config.yaml
n_layer: 15
norm_place: "pre"
norm_eps: 1e-05
rope_base: 10000.0
bias: "qkv"
parallel_block: false
init: "normal"
init_std_down: 0.00446
beta2: 0.95
decay_shape: "linear"
batch_tokens: 131072
doc_mask: true
z_loss: 0.0001
dataset: "wikipedia_en"
MLP neurons of a small language model. Each row is named by its layer, matrix (down: output weights) and neuron, and shows model dimensions 512-767. Each number is 128 + 32 x the weight over its row's rms, rounded and kept within 0 to 255. Numbers have three digits each.
A block is one neuron, or neurons of one layer that tend to fire together. After each block is what it responds to, as a language model described it from the Wikipedia text at the highest values.

L7.down2775:146110131135120102142209087138051170133096152099136160052157157206155086192155122139165105179170147194165187127127184116101170119068117050149168111199164149162108125079109081181089127128144121110166058114123128099150174168113088136141167088159144147156099122155128179088156106121094165102128191096157126145116152100124146149106137114145107156084097129168197092117137130091125111152082181122176163110126135091152127135185147147156126026132168158177121092118082112118142145137137132144180125174073122138102131091127160076142155138132106067126134095118118122170137105173128143108192179138143061130134128123132152139118144103126109128118134160170093170097134090165156176126122116131162136123113156133149131148115086128124099182127171090187141108101101152134177091130101119
Responds to: End of list items

L2.down505:116125216104102084163069115141095105158141131046147069153121112184104151088068156117160170172165120125117159177114102075123125145128106069202078140134134168141101110159133129150107120186163084072139137181140127161096135117105154150148122087126206127170135089169136176073128076160142128155052146091167139088127113161127063125046129107140120155126120108106165081136134121143107121100099089136139148093114168091166104129099095129158142136163183149144061153102128105168156113145113173108118106075131109166080068117166102163158099113173156174156114140153109125163156106140172129194053086146136136151153144148149173186151088135086113159128137107078219103143089106104126150121135075121111071090156047145075150066105152151149128117107141139147168062101167172082118085117148129
L2.down728:152135118082175125114151093150203215107071139153100115150085102179102058033061153070128192114141143115106124128135130168188120148129145132106089085146119149156114080140136114148102086105166089141136067141056141130137159200121164147133098081161161138097163157136144094128085193128139141137108141163175115159141116188149121129132154086113159075120123093132115126129139057180102103121047140133108143124218064097179140145059097092102128041098103109143152062143118108107142081112128159098148115173103131097114169126136143185114091131125097128147095086127119145158140122120166162110141172115121155056124136125210098182103080146126137121119079130119116086169114060130110165192141099141141127177135138087183129098157160150130087174101132165082114132173123178108139145085131128
L2.down749:134128094121084111119155170129184096143070114151135093151145104163121089095097099122174110075130133066103148119138129158138117138123133139101175117132073168185180122132162156205108124117071182141176120157172126160092076180164122150132129118116186182119113123119152077063074104144125123091121151113181117164152117142107193165145101152137096146160146074109119086079113097132094122129153106148153143065121111113102127140159114093154153126138101077095113133152148108140122119162046133128094119130153143139128137064146154121089144139095110098113156095090102146117202149079170089109100121106144159178196092183183115080072122176128102162143155147154136156087104121132121151100076082138066108133166160152143079107118179135108095147069139084161088133151143145112115125115099147
L2.down1064:191115099129144140131161127164095131162099176111177139130076118093101149087158117159125109131080103151038128127133155121163167094117116159190119091065128109122095100117122128061128145192177140110164128093181100103108094115083104121118161174138131078140167154129128110174213125152075116097093082106101162129116115098148092152122169159119117175166146213080123119122125163117103127111127112136116144152140124177081146170142147114086097147109156148090134144075129151139098102141101138127059109119136144080145142149092153161114116191115152140123175070059166151116099158128186114151120129096114136143116104170148172127104102205085212178118147068157124144063186122068147147088077104093147058083091191142108135150109112146069174123149070140134144121139198134101108102120135079
L2.down1264:134094095169088085108093074155074135161148129172116104126169114142083119156088181149089149130103111108155175109152147121129140150135117183137067083131206102116145061134145118155126120087166122070135152122152134155062124097124206157110171123164167112157097127212144146140087163125109110136096140086121093156185136133176066144126141123133154162156155095139116148135118175114155162181135146111152130127183149154161135127102131181131113141155127139093135071129163131136099152207118132052139092178150143165160165135128131149153076101146152163142150166189085156109125073116148147130175154106122120122114149106079136111143164068092144101080164119144170149121073157158152122100097044136082100113133133112153140147073121080146131186116157117054121115161143074166124142133105109
L2.down1596:105104097099110090123220086142083101132128137156117140162159164121111108142158150107055106135113129156132087099142154095075091154103145132172129123157130150188164140095165146153109105128143104108057075138123157059161153163098122135113123199044136143118150121096201164099106116205130115182080059108078136136130150119169121108159140158133149131183167084117194137097167092116093120077120094132139119160102116176141128065170099141136111164140163103093131118065146093115139091077147084113142138138137183100078134079141121069110124132128128118217130171136116150142098134195137211148068140127107130140154152110156145051149156115106122075133130140144119214092106110154126145127138117192184126057175047097125090109127157192162092146059085141171104131177123104107128128198221099
L2.down1714:108072131151093126164125116141056178139136109098115152139134100111102150078097092122175171169161133147110085110147141179106130056222073146071142154171119210148141097153150110170142134150139152136098125147142191073097093116097112106125110112110090085201173133148104086164104174155086122136139132160099135118176086152151146101133090078153135135117170095154111156132131085210108097139201128113115130109113090156135179206093164142130176136102112094163152159100069091124137080191111132159151170112120169140186122155094146152107110143091081127165156182139107099055125117060168116125119097181128103140123176116169148087095117133142190084048182091115085100163139106093129159137173128199042115160143098133107181138154125144142115184139123114181121145099186144140122111156161116
L2.down1805:124122139172107111114097107206165136177095137164143141101133106120129104148094151152157175124138138131122150149145109145146151177127105126128098219084117137086104053141111201147100141122137111093194110177151114140074112122118127098107083068152141100086141128109152160160138136164154140113091162109120136149142129141144117087143060107160142167106151153157126112131107031089069068130164147109066172141140153082085117166147075153111191093128212095071154204106068134060122146135073177128144103106168086123122142149106164198142127055160125118158099111173120130145090153108088198049127104114111165158123131086107097107100142181207149130094126097111149135114172128090155158150120127075140099138185100073100125127089200176121108130131102117140113119133158128129091093111202185
L2.down1888:116105130176169182125123103131169150083146154141121076084118112124170123140065125113106145085116153176119132115134070153101140133103126152158098174129102134166080124129171148137100143174171162143142089155114100093126149166146081081136150091085134009153056092182144135143134078094058086132138105146131039150066108063131169126113131130137163179147140120115096075129180102129095161119135120085155118097118126116135091124087093134131101142115155100126116101105066097104133079135105115096144157110123146129116152183141050118127074112137139181129131119148137071135074165098134126152151093190142134085136130152153153152137092134112181062067115155097097169191074224126128103128143164143175148091133110110153143073081089169140169161114094163143112128176141111131140165127127080
L2.down2314:132093129094143122082064179150130090116172143136103101127164124119081153138149124128168158098099152130158113103094135198117156137118081119101179107124112128088144148148098102105123110044115132093096134146131090037141140087107136142098137142175178131114121070116140101145174131036111103098114109152091131160105137212183117132126129166199145127108071159129093130182120139123134100115174097063159098128137117164126131142135123142122131083164126164121068175178132180123111141175098169182099195114153102192141160183085103130146129162116137100156132142167131080133145103146128125181125145110160107125121091183148126096128138092126124135128130140151131125096101142183114192183092145118072151137118170203111126123128143141163111109151127130140168118080089100094144096122106128
L2.down2358:126184140142097021102123175137055148158109173180112117075118145114183142126169104085123095172095203094166106114120153111125137138094144134164083141074137154109117138115205148148065119120153094104173143119122102112129132185165122134190147188121150106150096101078119125144125202089152127134082059126160107157122113089117096095129085117164198131125129156165110189128072106127131156099113148155138169111070114151104104114172109136076132145116109062113182105170205123170135112155121206086122149144171076128115134216135126140135130085119123131136131111093088171143155102092149114107200113169114142087094139103107116146113087109114160193108102196114205144096147100064171135112075139108182109137114135138146102095083168115180171096112124162139104193112078185124077106078076117
L2.down2492:133144136117139138152105172100122145105197104091060135104123179164063089097112182132172123183108129122157118195138097114143101080136112198117050062144103128124119133130225105096132161091109090088082113129151133103058100120076177065131113085163111159090156075173123121075067054179086165128143094137096178116145141129115103121109136138174154086110153144068110119089184140107092079139175159096124134114114153108084183094163150050123171153168169141132115180099154146144106163058092106153131133095168166166100122163166140092134137132089150129131118122156149132111106122063154130106153152166149109154127076154105081154166152156120080152122113136125111163073084126167107166127104153106115121129075065160155121149134152096143180125104160141095172190099109172205103078153112147
L2.down2594:151143202119142105105122055111160122149116101117098112203118169157144138194132150182169157146139111127117071097080134132138091106129171114080150158160092183116146120144131110084175086112097124084135164127100148121175117133134159135082110179104151089132091126115142132147173163089142113072123177123116109114120157137194060137118131084184098164111080058109147127164104158099157112182161103159144163161107158213086161165129125109121125137151122110059120076216136109130204125130113160136109105150106086186071139137126101100090117156108142098091137171155179132090168140090123099102089127115112136145143136131124171121164083046124085144119083119083058120137116115219122110122136108174132093132131106136111102131117139119139163057229150113040135161120066137161173142150106048
L2.down2845:104162169073146118107112112134094125058156095105145109101106102157157121132114106089111109175112142131114106146142119119144096095157085139162108104119096099206115103131103112161162172096143082157209132110158138111083087147166136069100116117080139117107147080097159141086055138103089116112093123135095099074160106174121118170100076118143098141089161180127121126106154085149169122136106122129165142030102115112172153176125225127152090092118167122132108142097113119132142086081129195092188128147101133155173100127135102132137197110102163125131082155158124104100139107123113140131229139114125167128070150106145144163162112184178179109134128113155151101149132143139116146150152194133172092150090138106089127136058120119121118120202125142113091124113076128144100099126169105
L2.down2953:114113108154102153125132140118072086191096148162154116140117174073086071130117110133081142115152103193096104046151197160143121093158142117159089186125088183122154117106147110142108123132143081166142173138146142142165138127076081067068063077126155103150149119085141121157146068198092159050110100129208147129222149091158131161116122116133141149141091142083106126130073095091094093115128125134142100141079118142096110155079140121120199077122181151070153125106140147111162129159091157136063098100128120096090158134086069124077089135108141177166162119139093112091127127119149141059151077164194137155159097162162120142133152125072117129153204096110123132127147140071126116144072184115172124124136232154097147078114090144115144156112154118121106152115129147240139174102139120
L2.down2992:162154154174145080080137090126116108194167076068160128108136162110143126146162152120150089172105141101137130131111144179139170155135137178083141147038163151099148158167098127166062097148099179104124147151144121074124113117117143153098110144143120143138124137156149142146168102171102134157165145121156198112112148164154111180161144102145073140147184123156197132129141140107190120106126128159146175163108143153156195059126090150088159186131100137136157131188147121128080188132137179175063148136158094125093102152083139096182139095133166132138139196168091137126127148149118149097102120088156140128076113186103123128130134110154086080139082087131101173064129090138116107091154107074130086164106135132100118156180174139132169159058033161117068145092148135138084142066145103
Responds to: Mid-word pieces in foreign names

L11.down227:157128153126165209073142127160129116157080084132104146195132116087125117085146126118159096094146132105168121150145160143119076125149160087148114135117130160153142083109137146200124166147071068145119160099166125190162049122172153126119166096117128130128149133138138157157085104121124171109107079145151151108107101128104186052128105133174141178087114164124122173102119155069135142159085186155128140138126115148093154174140152124091104063130136160133112160135190137141171155083129112121165055142072191137158080153116091062129093178169154138214105131080136103115091136149071156107084068124087112178118112160120088126149078129097107090188155168106116161142106163171141161126143160133167154122097159152132136161117123150118148123170109150136107140147192144169085137142216138
L11.down632:117105158104052205178133133134154125065137224123127113097107142069085072065146107137051134138072106132147107131123166055117175139121131135102074197119123127168051116118148105117118144134127107086126145113192138139123102126124160073115139125139084191102088126136133142132224102153112068115171118152140152133126125172125113111162124089137042107060058124120095147109149123129150151139183088163075182086070127180082125116146093148120165088128146096046119139115122140111149120144135185120082099127087182123154184098101100118176126117124128097171100171083122142155115159151139092048056095125164117145095122137098176131101115126131164071129124108074115141112128111087148132083163127180127088109115162142144144140093124130143091106135069163105119134131094064134137105111145142
L11.down2586:159142164114118141142085098176124185159101133085138113111136153110146139115096115142096084083182101170134125135080097068106129130161142099125095113140161138111062061040083120102144142095091129133090139146130090155106155074144135052146178111110097188166131135079141108124085107143196150147106173171114147164146146064104166080147049120190175138149127144203139103218140187087129159085137179166094164128158129102118147115177121111151140128112158152108101077160191162127128129187061123162124133142131143107137155244131091073148134126157128104150080098125086149141090112116129112102108106130078130149176174165094049117161118097074087155208115129118175157143135163113171148153104088085137120099121161161176150169131155087178070116150102101133141175133157128151173153083119130
L11.down2686:136136171187159116073118110191123076105110092103102098110156141163105121122069097118129087126144139168082123112132161153115075142087209064175072098171165151153127088073122141172138158139103129172152181132095200133172122156110152131077107112125069126072164117060127162122101075085156186144093143125062145143123054090166164114095089148166177144130142134162159130120093174066177097107111114141166147125113134134111161176165085148106143062125108172098101144132147141118114094173150102062099158123173109099142105170157149095198151111132123126178116104088160083137151131134140149150108167118052093124093155115178112114120075137124148131128134110183157190176110104097090144108114122162157159132082078195133150114126159175115145186161099109148137151105119149125118129159119047
Responds to: Year number beginnings

L11.down936:109133118101165176116071096158105148127120138184185109131106139087137154135090118116163140175196148068204128177151121169145135125120149102047161171137095180116130115186152065140157131127069110159144130091130113140128106154146114105103158186096078153081079131110128131096134145109179118156160139144166082069167048137183177145093150149142160169129171113128152132138132168147163154133142149120133170086162103139158089114105121085168132138163111167150091125147123055184192124128111151159145143118093170091145135195122081154199112122126151140136123134178153144097172115115190147117127123170111146109151088132092099061132157098175146152083183089105163149157116142210161101139134067117158152192117151139148097090134152119131126103199099118096130161092098149104100146166130162
L11.down1026:084045123138123126133112117147107170169131121151109138133126133133138176081083079131113135084139104130101127139159104175157050156113136167121129124161086149132100096158078142157122125110118120120181134153074102140104115168104127148208109126137142092094179148083176034158120130124145112101146148104189189199063100163073164113149142143125183183112132139135155104197076203150094098125086143119097148123175100144125130143127178122135128115147119082148117155154120102137095156097143149160113129172169096134140185162086165122098120118101136076064127120150094085134106142135146138077133118134144105145176059140151111146124137159103098165137205170106167179170147149148125121151148158176136152139173119159169087071120158119135114143094130122146142195150065139142175103127108165
L11.down1098:130163118133086127159125108170065173165133164110151118115136146172173146109109113186138111111127096130104124100132144048110181135122125118141107100075147115118119125162060131144066182123112116143206117137109052155168109144111158096097093142156154115101080157121115116116149172205077147034111095118106187094144128073132105117084160125120042105118132095106115121146171106199103168112185140154098138106153154135109124165144131162102169071124198115152124138144077098120130098120111133112175120120063103085151175152137110184110096178113146125096179097119187087097142091125141091070125162105113159104156118145097164152117105164087137129168107074159215151146112126111131175158138105150130082114149132160103095087074100170093173215142108138095136154103142065128095102076130078
L11.down2927:100078146162127113127141122127077160156140137139136132113083114119146128115124119190119110155110124107146115085149091126165154167121190134170062131130118136130114123163073125082135191109134118121095160149099126088106108131146172157107108142082053149063192125143183084175142124130115142077173157100168148139105101134121119120143113133140107141136108146106140115168115102159065125113146138111135125163163064138149112148155097129095127132158114144101108121151107142140050131126071113167147144180157158164071153119092134083130161149150159162081148115184179122078084109095115147068129118133133108135117051166123111130106135134151140131107170118109171179129096127113159116150123083153098137116150082168152132101079133104112077137100119116150141185101011103133149081104107112
Responds to: Arabic/Muslim personal names

L7.down1201:149109065086110108155085144114131164148145087135122140112110160131162132101130155161134122128170144108099133066136098149155158117116150128083116090063146117098112155136143174143145052127133123145139071146088166145142100101074146157130142127103142145141125151169110183080108136172125160119160155106168136110106128067153135135110056141064113121140106163131085110117170146177118154120145131089185155130080115091155131178113133177065141121150149138069123093114154181167078167164119162102114165078151043168217087160097165096131140125161151079179115129124058092072110114136141145117129111128101169103076127129159146058211066114107099131084078094128099053142090193098136095156121167197112186173123107131112106068140181106161125174099195159108127125109141153111108138130146138
Responds to: Foreign name fragments